From a checkpoint of a small transformer trained on Wikipedia: 13 layers, 10859 steps.
MLP neurons of a small language model. Each row is named by its layer, matrix (up: input weights; down: output weights) and neuron, and shows model dimensions 112-239. Each number is 50 + 12 x the weight over its row's rms, rounded and kept within 0 to 99.
After each neuron's rows, "fires after" lists the tokens most often just before its 100 highest values on Wikipedia text that the model never trained on. A number after a token or word is its count.

L8.up858:57 51 39 49 54 60 55 25 68 50 33 60 46 28 30 44 65 26 32 49 54 39 68 30 59 45 45 65 54 37 61 24 70 65 55 44 60 52 48 56 63 60 46 68 46 45 44 26 40 52 57 52 40 51 37 41 52 38 47 49 54 32 66 65 37 58 37 61 69 31 39 29 66 59 34 57 53 53 44 39 41 52 68 71 28 46 50 61 36 58 39 31 64 51 69 37 44 49 32 33 45 57 46 53 54 55 54 45 41 48 62 37 04 44 38 62 55 38 61 30 38 73 50 56 51 38 45 45
L8.down858:73 35 60 46 28 71 62 58 45 61 50 57 57 75 43 45 38 58 45 64 41 41 62 36 37 46 52 53 44 54 43 50 65 28 40 61 65 39 36 60 51 57 45 39 45 36 39 53 55 61 46 59 41 42 58 40 68 42 55 57 54 62 43 45 34 45 47 36 54 72 63 38 64 67 09 46 42 62 32 47 44 53 40 52 45 44 59 45 77 46 63 50 60 36 49 45 25 51 44 52 60 52 52 57 42 48 46 67 72 59 38 33 70 47 58 24 50 61 55 81 52 75 46 64 51 45 61 55
fires after: " |" 30, "s" 17, " h" 12, " w" 6, "ou" 4

L8.up684:42 58 44 54 79 44 73 49 46 57 51 40 61 62 58 71 41 57 34 57 60 42 51 44 36 36 52 54 42 62 48 58 48 66 22 38 06 45 43 65 49 51 45 55 41 59 37 44 46 50 51 48 63 59 55 51 38 65 56 58 63 83 45 78 49 52 34 27 49 63 61 44 34 39 51 72 45 40 57 50 58 78 52 49 59 43 58 57 48 48 42 46 46 61 54 72 61 55 74 50 59 43 46 67 52 63 44 42 60 49 35 47 42 67 51 58 41 53 46 70 61 68 44 57 77 46 55 57
L8.down684:61 46 73 47 54 42 51 47 47 55 41 57 62 54 40 57 59 58 43 36 19 22 35 58 41 39 44 43 61 58 69 45 56 58 26 43 41 60 55 51 53 47 47 65 61 45 44 43 36 32 71 59 34 68 56 44 44 52 42 70 52 46 42 43 56 64 21 54 49 52 37 47 59 34 41 66 49 37 65 72 69 34 43 53 51 58 51 36 71 57 87 41 36 58 37 50 42 65 61 47 63 69 57 45 45 50 54 42 59 48 07 57 62 33 49 50 43 66 47 67 46 64 44 34 59 48 45 44
fires after: " p" 47, " P" 21, "ou" 11, "re" 8

L2.up40:49 43 51 49 34 49 45 42 42 54 62 52 50 51 28 53 45 58 55 25 37 67 53 58 39 54 49 53 71 59 46 48 75 65 36 66 52 64 38 69 42 38 54 45 77 66 57 64 47 54 47 39 59 47 53 56 28 59 46 23 41 29 44 30 55 17 46 63 46 50 49 39 37 55 46 50 74 34 60 29 43 59 46 60 60 47 41 23 50 62 64 27 50 54 60 40 26 39 64 69 36 53 43 75 55 42 67 53 55 61 63 50 65 44 54 50 38 46 53 56 35 72 59 84 46 56 46 60
L2.down40:46 41 45 56 65 44 40 53 40 44 69 49 69 49 38 65 44 60 51 36 63 50 35 52 64 60 59 63 57 64 42 74 29 51 47 38 59 59 40 49 40 31 54 55 69 46 38 48 59 51 52 47 47 68 57 42 48 49 56 80 40 50 52 53 46 35 44 51 51 24 53 52 56 51 52 60 33 35 62 57 37 44 44 58 52 29 55 57 64 59 57 46 32 36 32 59 45 56 48 65 48 43 58 50 78 61 54 25 55 42 46 55 70 51 22 41 57 50 36 50 45 69 36 63 40 26 42 52
fires after: " p" 43, " P" 19, " G" 16, " B" 7

L4.up889:45 29 49 34 58 56 53 32 42 68 64 52 50 56 55 52 60 47 55 54 53 39 46 39 41 32 70 58 72 52 56 51 48 26 34 30 59 43 45 53 66 56 54 46 68 52 67 43 57 45 50 44 29 61 65 59 52 41 42 63 49 56 40 55 51 55 57 46 48 21 46 35 63 51 32 17 39 52 55 51 58 26 58 43 54 46 59 49 47 62 49 28 41 40 64 53 54 44 43 58 49 43 62 60 44 60 21 47 68 26 62 56 52 33 78 44 56 49 25 45 34 45 62 32 49 45 51 68
L4.down889:63 61 41 48 40 53 73 36 64 49 43 64 64 33 66 62 75 47 44 46 33 44 39 54 49 56 40 41 60 69 41 37 51 40 46 50 38 57 44 66 38 39 46 53 34 56 52 78 43 63 45 55 43 40 55 57 72 56 34 41 52 45 40 57 55 48 46 58 51 69 76 28 52 31 50 47 66 43 29 21 39 54 60 26 55 27 54 55 63 65 45 68 54 40 47 42 50 71 42 34 45 32 57 77 55 44 67 47 48 36 44 49 54 63 36 36 46 31 46 44 53 49 46 51 44 47 67 49
fires after: "ro" 15, "p" 12, "art" 10, "ric" 9, "s" 8, "w" 5

L2.up376:58 51 53 53 59 49 31 59 32 51 30 25 36 31 55 58 48 36 36 61 51 32 57 48 54 58 54 66 35 60 39 65 40 33 56 74 61 45 46 46 53 60 31 45 41 22 69 45 59 46 61 54 33 43 51 45 44 31 59 69 34 55 56 66 60 29 39 59 47 31 44 43 56 76 50 40 34 51 36 34 68 42 60 45 40 63 44 45 21 47 53 50 59 53 68 55 44 72 20 28 47 34 35 42 42 50 72 43 75 34 54 44 55 40 59 51 40 52 49 66 27 57 48 47 41 35 40 53
L2.down376:73 58 47 40 44 69 43 33 49 66 56 73 43 71 34 53 57 58 53 42 36 59 35 68 56 52 41 40 48 55 58 53 61 63 53 55 34 45 32 67 42 32 39 64 36 37 40 44 48 44 27 40 59 40 36 47 75 67 13 33 56 35 50 48 36 48 56 54 49 53 43 60 44 51 41 43 50 61 61 26 52 33 30 35 68 46 38 61 67 62 45 37 42 49 32 39 38 72 59 48 35 30 66 68 59 33 55 58 64 72 73 44 49 57 63 50 44 45 32 54 58 49 66 57 35 59 52 43
fires after: "." 19, "y" 16, "ro" 13, "s" 9, "o" 8, "b" 8

L4.up518:25 32 36 62 40 46 63 38 58 60 54 34 64 58 72 51 40 58 53 61 68 65 44 45 39 55 36 73 55 54 66 70 59 58 54 40 39 30 69 36 35 48 35 38 76 63 43 62 45 42 50 59 53 63 58 69 52 47 36 49 38 28 63 68 60 59 18 64 48 73 41 23 52 65 54 29 71 36 49 56 42 42 51 44 56 67 44 61 64 41 37 48 55 34 48 53 61 63 46 77 60 47 34 23 34 62 61 82 55 58 62 37 33 56 62 56 53 47 75 40 31 61 54 27 62 73 43 52
L4.down518:41 64 64 45 34 40 47 46 31 66 65 56 83 57 66 57 63 51 68 40 54 66 40 47 49 41 54 40 44 53 48 48 61 52 40 68 56 47 45 44 34 33 46 43 33 45 33 41 52 51 54 30 76 53 63 40 38 59 59 69 41 34 40 42 41 45 43 29 46 55 49 39 60 56 64 64 42 41 42 44 55 55 25 45 41 41 50 41 64 60 57 58 42 73 53 49 58 54 57 56 51 67 44 50 38 39 91 40 49 37 38 59 54 36 49 56 53 50 48 30 66 60 42 64 58 46 33 45
fires after: " " 28, "om" 11, "am" 9, "t" 7, " I" 5, "ut" 5

L2.up614:61 29 78 37 47 62 61 63 73 41 32 74 35 43 46 73 54 86 51 42 28 58 36 54 48 43 64 59 41 44 57 50 75 38 61 72 45 59 67 58 55 58 47 56 35 42 55 81 26 65 40 61 36 45 43 40 48 40 47 60 66 56 49 48 48 22 64 41 61 57 42 68 64 40 52 28 43 57 30 58 66 45 62 53 55 49 29 56 57 47 54 40 48 36 44 51 44 67 54 47 49 48 33 57 40 49 51 35 43 51 32 39 48 49 61 35 58 39 45 46 63 46 44 62 43 37 59 57
L2.down614:42 49 54 69 55 36 59 41 43 42 50 42 66 60 63 31 55 38 49 46 55 45 51 45 55 62 55 42 56 68 58 48 51 60 57 43 37 52 47 63 68 60 51 35 45 58 43 39 66 15 37 52 46 35 57 36 48 52 25 70 42 65 57 57 31 52 58 63 62 48 46 76 42 50 56 85 62 47 37 37 51 62 47 57 64 44 49 43 51 58 47 66 52 77 23 60 49 58 50 70 42 27 78 77 54 47 48 64 48 33 58 53 61 61 51 50 37 44 57 44 35 45 44 63 49 45 47 57
fires after: "r" 26, "m" 15, " th" 11, " " 7, "if" 6, "l" 6

L7.up261:53 47 49 57 71 38 48 17 41 36 38 36 66 40 72 52 61 49 73 49 49 55 33 41 70 43 61 56 50 57 48 41 55 55 76 39 44 56 71 49 54 61 47 47 48 46 50 54 56 51 43 44 37 42 77 46 46 30 35 74 73 79 42 60 53 60 24 59 56 46 43 50 43 65 60 42 59 55 47 67 77 62 60 64 37 35 42 57 47 54 55 53 35 46 73 43 53 52 59 39 53 49 38 56 35 72 27 74 41 56 63 38 47 40 59 61 43 50 47 35 54 56 51 42 61 80 45 50
L7.down261:44 60 40 43 72 53 85 36 38 56 34 36 65 57 55 37 63 65 50 66 55 61 85 41 20 45 57 64 51 56 67 43 59 48 63 56 62 37 47 43 48 61 38 38 46 39 51 57 53 36 27 34 44 49 44 51 48 61 38 65 26 49 43 45 47 44 67 69 24 36 44 70 57 36 48 48 44 55 39 80 47 44 59 67 48 56 58 65 75 51 65 41 65 40 48 54 36 34 28 41 46 63 52 44 46 53 48 40 60 28 38 48 47 42 57 63 69 64 67 46 75 57 62 63 44 58 43 51
fires after: "ist" 24, "n" 10, "et" 9, "t" 8, "r" 7

L4.up159:65 39 52 64 45 42 41 51 75 65 50 46 71 57 49 58 64 50 58 46 62 53 50 72 69 58 49 39 49 44 55 54 63 80 42 56 34 38 24 62 50 55 66 69 27 44 32 38 73 48 38 36 47 48 50 33 43 44 46 31 54 58 42 56 67 65 59 51 36 40 40 34 46 61 52 54 48 58 59 28 63 67 37 55 57 61 55 50 51 55 45 34 79 45 54 26 54 43 38 69 54 72 62 45 50 53 54 58 43 75 66 52 40 40 41 54 64 19 37 68 74 78 60 62 53 62 40 57
L4.down159:47 48 64 39 37 55 59 76 29 56 57 45 19 61 58 49 44 31 63 60 31 57 58 44 51 45 64 64 63 52 57 44 50 52 58 40 66 46 74 31 34 64 29 53 55 47 63 53 49 53 52 55 41 37 54 41 35 54 29 42 78 46 66 41 30 34 53 62 64 50 46 77 60 44 59 39 43 56 49 64 56 47 44 40 32 41 35 58 41 38 46 83 31 54 55 70 65 39 41 33 49 34 30 49 65 44 54 29 72 60 44 72 41 55 45 63 33 53 51 41 39 33 51 61 43 29 35 41
fires after: " " 18, "f" 10, "is" 8, " v" 7, "p" 6, "if" 6

L7.up391:56 57 45 58 63 51 49 64 56 40 53 48 34 33 52 41 39 77 63 46 51 48 34 65 53 42 33 72 34 65 52 41 26 62 61 53 55 50 51 26 38 66 39 47 73 34 33 69 53 61 50 72 53 66 49 53 44 37 46 47 71 56 52 49 45 24 33 42 62 47 54 36 56 43 53 30 65 79 48 75 65 42 69 32 38 64 32 68 39 43 40 50 73 31 29 42 56 50 32 53 64 57 39 43 43 70 46 49 47 32 57 24 72 59 51 53 54 31 43 65 43 39 55 34 45 47 47 45
L7.down391:37 26 59 72 53 27 61 41 57 43 38 45 58 53 60 28 57 56 37 54 63 46 55 40 52 60 64 51 36 39 58 59 62 58 37 42 65 36 58 43 53 47 50 52 42 55 49 49 56 37 64 53 53 53 49 44 69 54 51 62 67 63 42 34 51 52 32 45 53 40 35 40 31 49 61 61 50 60 50 47 45 57 36 59 56 49 60 52 53 41 47 53 56 57 52 54 55 17 56 55 38 39 56 41 37 32 59 50 26 66 48 28 51 36 59 50 17 42 47 59 49 58 41 35 18 56 61 57
fires after: "l" 13, "an" 10, " f" 9, "r" 7, " s" 7, "f" 6

L4.up736:78 39 44 50 69 35 61 63 50 34 62 48 41 44 47 56 51 44 48 44 42 71 64 63 61 58 48 67 63 58 56 38 27 49 43 59 50 62 33 28 48 71 29 37 52 72 46 72 40 38 65 45 63 62 61 42 28 42 35 57 53 60 27 60 43 29 50 49 32 50 44 55 43 64 41 35 70 54 51 49 71 37 55 58 44 49 33 47 62 42 53 43 83 41 47 55 57 37 54 64 47 33 44 60 54 47 45 55 51 47 51 22 47 51 46 57 61 31 29 45 46 49 40 61 62 57 49 36
L4.down736:37 71 61 38 60 47 62 67 58 63 67 48 45 52 56 69 42 49 36 45 35 37 55 83 53 36 46 69 32 52 64 53 74 64 54 55 53 72 53 55 50 69 33 53 53 61 35 30 43 40 72 32 45 46 44 51 43 34 36 59 65 36 26 55 44 57 18 87 72 45 50 62 44 67 40 37 51 48 50 49 38 49 78 37 44 56 47 49 64 55 45 47 39 59 40 47 56 23 52 66 33 69 37 55 68 57 54 39 49 32 62 37 67 63 49 45 34 44 36 56 71 68 49 55 58 57 52 55
fires after: " de" 12, "el" 11, "an" 10, "l" 9, "r" 9

L8.up685:45 49 67 45 56 36 33 53 52 21 45 71 46 60 64 56 69 54 70 80 60 44 60 42 52 45 60 47 48 51 53 46 61 42 55 65 43 52 49 44 50 45 39 23 48 42 51 42 46 57 38 58 31 43 58 55 46 55 62 55 66 55 62 56 67 59 35 40 41 49 41 49 58 58 35 67 59 47 38 56 35 54 33 43 28 61 51 46 70 52 23 44 50 70 66 48 70 50 44 34 56 42 54 49 72 54 36 42 65 61 57 41 47 53 52 46 38 48 47 24 58 59 42 42 50 60 43 67
L8.down685:46 54 64 43 54 45 76 24 47 51 45 43 54 55 63 51 47 49 69 55 45 50 55 48 32 51 62 49 54 46 37 37 57 38 53 46 34 41 60 40 54 30 24 23 50 38 45 46 58 59 77 40 40 57 48 41 40 56 63 38 49 41 59 37 50 62 33 64 56 24 33 51 41 57 51 39 77 47 58 46 59 32 50 52 53 70 54 43 54 64 50 27 49 56 24 41 34 38 49 60 40 41 69 61 50 70 42 34 59 36 39 52 67 35 44 46 38 68 37 31 32 53 75 55 55 65 47 75
fires after: " Un" 34, "r" 17, "w" 8, "et" 4

L7.up410:47 32 54 56 45 53 55 44 37 43 34 54 55 74 31 47 64 58 42 62 38 51 43 59 63 37 36 47 57 38 56 59 44 29 60 52 52 79 37 64 38 69 48 49 39 47 64 43 43 60 43 37 47 74 55 39 42 48 50 50 59 43 40 45 51 32 29 48 66 41 49 51 52 64 51 56 58 52 32 35 50 57 48 67 44 42 39 55 44 52 54 65 34 64 41 59 60 58 37 50 56 63 46 51 62 34 48 56 65 64 35 38 43 55 50 40 33 62 50 43 72 35 49 51 62 39 55 42
L7.down410:61 41 49 53 50 54 62 44 61 50 42 58 47 50 48 49 40 48 48 47 58 48 74 41 67 62 49 57 46 58 44 46 57 45 66 62 41 40 47 56 57 75 66 32 65 64 34 46 60 55 62 53 40 48 74 52 47 50 53 53 53 52 71 48 20 60 42 55 30 73 47 46 67 63 34 57 71 44 37 39 54 36 52 43 44 57 33 23 65 41 40 43 47 38 66 39 48 50 72 67 58 51 61 37 50 50 48 46 54 51 82 29 56 61 46 31 58 43 71 62 28 62 64 42 63 52 52 55
fires after: "es" 23, "e" 13, "h" 8, " h" 5, "s" 5, " s" 5

L6.up481:48 46 78 68 58 54 43 61 43 44 58 27 44 51 61 61 52 31 74 39 56 69 52 47 44 46 34 45 36 23 49 51 58 36 48 50 57 46 56 48 35 44 76 69 54 47 62 40 38 43 53 40 34 70 36 41 42 53 66 50 40 49 45 48 45 30 66 43 66 15 49 37 50 78 43 62 43 40 54 38 52 58 55 29 39 46 58 49 68 49 46 42 49 15 53 44 67 59 30 53 51 36 35 52 70 33 45 66 55 51 53 48 35 73 49 40 29 33 58 42 52 41 39 66 61 44 68 39
L6.down481:45 63 62 59 32 50 46 51 33 43 47 64 43 65 58 61 66 59 27 38 63 77 52 41 28 37 53 48 54 49 46 49 44 58 32 66 46 56 42 71 53 27 41 51 33 51 33 61 37 50 48 48 51 61 43 54 47 44 34 53 52 50 45 40 67 32 51 68 67 53 49 47 72 72 59 49 50 36 55 52 48 56 12 70 61 58 27 50 55 46 42 38 40 47 47 59 39 34 64 75 49 47 47 45 38 63 56 58 68 62 45 56 61 38 54 33 59 60 48 35 59 57 34 54 58 62 42 87
fires after: "a" 16, "es" 12, "u" 10, "i" 9, "1" 5, "ong" 5

L6.up126:61 39 54 39 61 60 49 49 43 49 47 73 48 53 60 50 37 37 55 53 44 30 52 29 50 41 36 41 75 22 39 47 46 49 45 35 21 55 54 57 55 51 69 73 58 33 70 47 40 45 50 46 64 48 32 63 65 28 48 48 50 36 58 46 60 60 46 58 63 47 30 29 67 46 27 56 54 28 66 63 62 44 55 49 33 49 39 55 51 51 50 59 27 68 57 64 35 62 44 36 33 42 40 24 52 41 54 58 68 50 63 16 21 47 39 67 53 50 59 51 72 49 77 71 48 56 69 41
L6.down126:69 48 50 42 68 49 58 26 45 46 60 36 50 44 45 39 48 47 38 49 56 46 54 58 61 44 81 36 47 53 36 56 62 59 56 53 71 45 51 51 41 66 49 33 20 63 36 57 60 52 31 47 32 43 68 25 43 62 69 50 64 64 39 18 39 69 43 72 31 42 53 72 48 42 61 59 61 65 28 49 41 44 58 23 59 43 50 44 34 35 39 31 60 39 54 54 43 36 41 59 38 53 61 44 42 44 56 37 41 37 45 54 73 65 40 49 44 63 46 61 49 73 63 49 54 46 51 57
fires after: "es" 21, "t" 18, "s" 11, " s" 8, "st" 4

L10.up751:53 43 57 40 49 51 77 53 72 49 37 34 51 58 56 52 66 71 61 42 50 48 48 63 49 49 59 63 22 39 42 37 49 39 47 45 60 78 83 41 37 28 49 64 61 54 57 38 53 60 42 60 48 58 45 50 41 31 78 60 54 52 35 63 52 44 52 58 61 43 50 46 40 60 50 46 51 47 57 37 46 69 54 61 45 52 48 48 49 50 51 34 50 43 41 31 54 29 47 28 67 45 52 15 46 46 46 62 46 43 59 41 65 59 30 63 42 45 67 53 63 43 31 32 58 46 35 59
L10.down751:36 67 66 59 48 47 29 58 58 41 58 54 49 38 50 49 34 42 15 48 42 62 61 19 41 48 42 40 59 50 50 52 49 45 47 59 54 51 37 53 43 31 47 45 50 44 60 49 56 43 59 60 61 52 49 52 55 49 52 49 51 59 51 50 69 59 54 39 36 33 56 34 44 49 40 50 49 56 43 48 51 36 54 35 60 33 39 68 34 44 50 41 47 65 56 57 40 50 47 78 39 47 54 52 53 59 34 33 39 43 11 66 50 44 58 45 61 51 51 27 38 40 62 42 49 52 31 55
fires after: "k" 24, "a" 14, "and" 13, "as" 9, " S" 7, "1" 6

L6.up733:43 39 59 72 58 52 74 34 46 54 47 40 51 39 56 57 48 65 67 63 30 23 59 63 59 47 45 57 51 53 28 38 35 53 54 69 52 55 42 34 40 40 46 45 32 60 60 47 47 51 48 44 31 60 49 34 66 42 52 58 48 32 53 49 58 44 56 60 65 47 42 57 31 48 58 81 47 39 63 48 66 32 61 66 38 36 15 41 57 46 46 65 30 45 42 33 62 43 55 35 59 64 46 34 60 51 72 46 55 40 56 55 49 64 45 51 50 51 29 29 69 44 47 32 49 62 53 43
L6.down733:72 41 81 34 51 53 73 72 44 38 41 40 63 38 56 39 47 40 47 61 47 31 57 32 51 37 59 61 36 38 42 55 24 50 26 53 51 64 47 24 65 58 57 45 66 26 66 48 43 59 60 41 44 44 50 68 42 51 65 47 44 65 40 48 30 41 42 42 54 62 52 59 49 38 27 50 60 51 56 48 61 51 27 52 46 31 30 46 57 60 40 47 56 46 50 30 67 50 53 36 42 56 40 49 53 39 64 37 39 42 60 43 46 22 66 65 48 50 48 28 38 45 57 50 52 53 64 64
fires after: "an" 16, "b" 13, "iv" 11, "er" 7, "g" 6, "p" 6

L8.up237:71 58 63 54 57 54 64 52 44 36 41 20 48 40 68 68 41 72 44 55 50 37 56 41 45 26 59 52 44 32 42 44 55 26 65 31 53 65 55 59 51 44 51 42 55 45 47 52 46 58 55 66 40 70 53 71 37 53 56 64 51 28 59 74 51 48 21 41 78 39 51 36 29 44 38 49 52 71 49 58 60 51 69 43 39 60 61 74 59 42 60 68 32 61 51 52 43 70 75 50 49 62 59 43 63 33 46 41 47 41 49 53 44 35 54 52 59 49 41 43 38 58 49 57 62 51 81 54
L8.down237:75 62 71 57 41 54 53 47 57 45 57 50 58 67 36 78 60 43 60 59 59 37 45 41 48 49 44 57 35 70 42 59 39 44 49 49 61 50 70 61 60 63 45 59 45 41 62 47 60 51 73 40 43 56 62 57 61 48 46 37 44 54 30 58 42 52 62 56 24 49 47 78 59 50 45 71 42 42 56 44 52 63 38 63 43 58 43 54 61 29 49 48 60 67 54 46 44 68 44 38 53 65 52 44 50 63 54 54 46 36 43 33 24 33 75 69 59 45 49 47 40 77 48 40 66 60 50 67
fires after: "ap" 16, "an" 8, "es" 8, "p" 7, "j" 6, "r" 6

L8.up97:63 35 21 49 48 51 46 48 13 42 50 43 60 45 50 44 32 42 50 60 51 72 31 32 49 41 54 29 63 33 59 57 40 66 63 48 47 38 54 52 52 67 49 46 33 63 39 61 51 57 59 65 64 42 58 42 36 41 42 60 42 51 32 45 57 66 74 72 74 50 48 56 42 45 41 50 41 49 50 29 47 37 73 86 41 72 57 39 55 50 50 46 56 60 39 36 39 64 64 50 54 54 25 40 44 39 32 48 43 48 63 60 47 44 59 37 45 53 52 51 32 54 71 47 29 69 75 47
L8.down97:50 09 31 75 53 52 49 51 33 48 33 51 48 49 43 63 42 31 53 55 47 66 47 52 52 58 38 68 60 48 59 44 46 54 37 64 44 47 64 51 64 52 51 47 50 36 54 44 52 60 47 37 35 69 57 54 74 52 66 60 55 61 36 43 34 56 56 37 54 58 48 55 33 52 59 28 57 50 55 29 31 46 33 54 50 39 51 37 56 52 52 64 65 55 48 53 55 59 41 55 56 63 55 56 45 54 53 63 38 85 47 76 69 40 47 57 47 40 58 43 45 27 60 53 38 38 31 63
fires after: "u" 31, "ch" 7, "c" 6, "it" 5, " ch" 5, "v" 5

L4.up822:70 61 34 62 57 34 62 44 36 40 38 49 41 39 49 53 37 55 45 43 57 68 40 44 44 65 58 49 60 46 56 54 62 56 51 44 54 46 45 58 46 54 35 48 47 56 27 67 30 46 50 45 59 34 46 46 41 65 53 62 55 58 56 51 63 35 63 49 68 58 49 58 49 39 56 58 44 69 44 51 51 59 62 59 58 47 50 49 64 51 59 54 51 81 47 36 23 37 49 48 49 29 44 43 61 82 60 53 61 68 61 44 52 29 71 17 49 37 38 49 38 41 61 65 66 67 64 45
L4.down822:71 53 53 32 61 30 56 46 45 30 46 48 60 55 56 28 66 48 45 48 52 50 45 54 60 50 49 58 44 54 38 55 36 62 58 49 50 44 44 57 60 49 47 54 37 56 41 52 61 52 63 42 42 60 69 68 51 53 48 42 52 41 44 48 52 52 47 56 59 52 59 42 21 24 30 44 51 64 39 42 32 53 45 28 65 46 43 53 48 33 55 76 29 82 33 46 44 71 41 34 62 55 52 75 70 49 35 51 52 96 80 67 69 35 67 50 49 49 39 55 52 46 61 61 35 50 56 59
fires after: " f" 37, "u" 20, "f" 16, " ch" 7, " F" 6

L4.up715:53 43 49 46 57 34 51 55 67 42 40 42 32 53 53 65 46 42 40 51 50 45 37 66 44 30 43 47 53 55 24 42 48 68 75 74 48 49 52 38 56 46 65 49 63 65 32 52 53 39 56 35 61 47 53 51 35 32 45 49 33 48 65 54 46 62 58 61 55 50 43 56 44 54 26 41 28 50 47 29 60 54 36 34 49 21 26 42 53 56 20 50 57 50 58 50 34 32 51 74 41 47 32 53 52 58 47 40 46 47 51 36 78 49 57 57 50 45 69 59 53 34 49 62 46 55 53 46
L4.down715:65 53 47 54 57 66 37 38 68 67 57 45 34 50 44 55 36 46 58 49 61 29 42 53 40 47 38 69 52 66 29 38 49 57 38 63 55 58 64 42 58 57 54 32 90 55 31 36 54 53 70 36 68 41 28 49 69 47 48 64 33 52 59 37 44 54 44 55 72 57 42 38 59 52 47 53 28 45 48 45 38 65 45 53 63 31 37 50 31 59 42 53 60 42 45 37 39 58 43 72 39 34 53 43 61 50 36 54 38 42 45 48 51 72 35 39 42 50 47 49 30 34 39 34 42 15 61 41
fires after: " P" 20, " F" 7, " p" 7, "res" 7, " M" 6, "ep" 5

L2.up589:71 45 49 72 49 48 41 36 32 51 41 37 45 51 59 43 41 47 70 38 32 67 47 33 70 43 68 51 34 61 51 61 51 32 65 45 57 60 46 42 63 44 50 58 51 41 57 50 51 45 47 53 55 63 52 43 49 25 50 44 49 56 52 46 31 76 31 51 57 37 74 52 22 68 42 44 51 49 57 77 32 75 69 44 53 63 56 53 63 46 64 77 55 43 34 47 38 42 82 50 56 54 46 53 58 52 71 56 64 59 47 50 69 66 18 41 49 32 61 53 62 44 48 37 67 53 47 46
L2.down589:48 45 45 46 28 58 47 53 69 43 37 47 50 41 57 45 46 49 49 37 41 60 39 46 59 57 41 53 53 43 54 53 73 60 51 55 59 45 60 59 46 43 41 43 55 52 45 37 32 59 69 49 75 47 51 37 60 51 65 51 53 41 55 49 72 18 55 50 35 33 18 42 65 39 61 45 40 49 52 47 34 40 39 38 44 39 52 53 54 44 36 50 33 75 73 48 44 62 33 50 54 47 60 38 61 58 35 42 35 42 40 66 29 38 48 41 51 47 26 49 56 21 64 57 51 38 35 51
fires after: "i" 26, "a" 21, "ou" 15, "ran" 6, " S" 5, "or" 4

L4.up627:54 74 42 56 64 18 52 55 42 52 41 51 59 55 58 58 66 43 81 35 52 59 46 36 47 27 53 45 52 52 59 48 46 47 51 57 69 61 33 79 53 63 41 36 48 53 53 74 39 41 54 45 50 73 49 44 51 57 38 44 44 67 30 46 46 53 45 57 53 62 32 53 53 69 30 54 55 62 39 57 53 52 45 29 50 37 64 38 48 72 61 31 63 47 65 51 59 35 55 52 48 45 21 59 48 48 43 42 33 50 48 45 40 34 43 40 50 65 25 47 43 61 41 54 62 37 52 36
L4.down627:58 69 66 57 51 70 42 40 41 75 64 30 27 67 65 47 45 28 48 75 48 32 45 47 50 31 61 62 55 25 52 60 33 61 36 39 29 46 27 62 46 48 40 50 49 43 43 56 36 51 53 58 55 33 50 45 35 32 51 50 48 55 38 61 73 40 47 59 46 66 44 84 42 32 52 35 39 45 48 71 50 45 34 66 54 34 26 48 50 63 39 36 79 38 56 45 53 25 63 61 48 69 54 38 71 44 59 55 48 47 49 51 35 46 51 48 46 53 52 39 58 63 35 52 61 45 53 64
fires after: "a" 12, " st" 10, " de" 8, "i" 7, "an" 7, "v" 6

L6.up445:55 62 35 55 62 49 55 58 58 39 42 35 43 46 68 42 43 36 56 75 41 38 37 65 65 65 50 51 37 44 79 60 46 38 47 60 34 42 52 42 36 47 53 48 50 45 53 58 57 49 45 68 48 46 61 56 54 63 50 30 55 43 56 66 52 48 54 51 47 48 37 52 59 74 37 38 56 49 54 72 31 40 36 38 53 59 57 32 73 56 69 36 48 44 47 42 36 45 44 54 38 70 48 44 41 73 31 44 49 54 53 49 24 60 62 50 41 48 44 45 46 63 28 38 49 57 00 72
L6.down445:53 66 64 61 53 37 42 44 44 59 48 49 62 57 71 62 48 66 46 56 59 28 31 58 46 46 55 44 38 67 44 50 69 59 44 41 56 76 36 31 55 48 31 33 52 50 28 39 74 87 63 44 43 64 30 60 44 63 49 35 42 55 51 19 67 47 45 60 33 47 47 44 58 51 57 64 53 46 43 37 63 47 68 58 28 64 54 41 32 62 59 50 29 63 62 58 35 52 45 37 44 57 51 52 49 71 55 48 28 60 58 29 57 55 55 51 38 56 56 28 47 61 41 63 52 44 71 78
fires after: " " 33, "th" 9, "\n" 9, "y" 8, "s" 6, "ut" 5

L10.up248:56 60 45 41 58 75 61 44 55 69 58 50 54 49 49 45 40 42 66 39 35 37 39 31 54 28 51 49 60 69 66 40 30 59 48 71 52 39 48 41 54 44 53 56 50 58 32 78 36 57 67 50 52 46 69 33 47 54 67 79 52 57 57 46 43 60 64 55 61 55 34 56 54 48 47 58 38 45 45 33 58 59 77 47 41 61 76 44 61 51 55 42 49 64 34 42 29 56 42 35 61 52 38 39 68 50 38 45 19 61 61 27 58 41 41 36 52 36 53 53 48 47 52 43 54 65 70 55
L10.down248:42 51 64 67 35 64 52 54 56 67 47 58 55 56 45 62 30 54 41 44 44 51 49 75 40 48 53 49 64 60 52 71 77 56 51 49 55 42 38 45 41 46 51 47 64 27 52 60 26 67 53 45 50 33 41 57 47 40 36 36 48 23 50 48 67 62 49 49 48 47 39 53 33 55 64 30 40 71 46 51 66 59 29 43 52 29 28 52 61 71 84 53 38 59 52 49 44 49 68 35 31 37 52 49 36 45 43 48 66 51 46 54 45 64 45 56 52 54 48 72 52 45 33 57 35 32 55 45
fires after: "ch" 17, "s" 12, "it" 12, " S" 8, "os" 7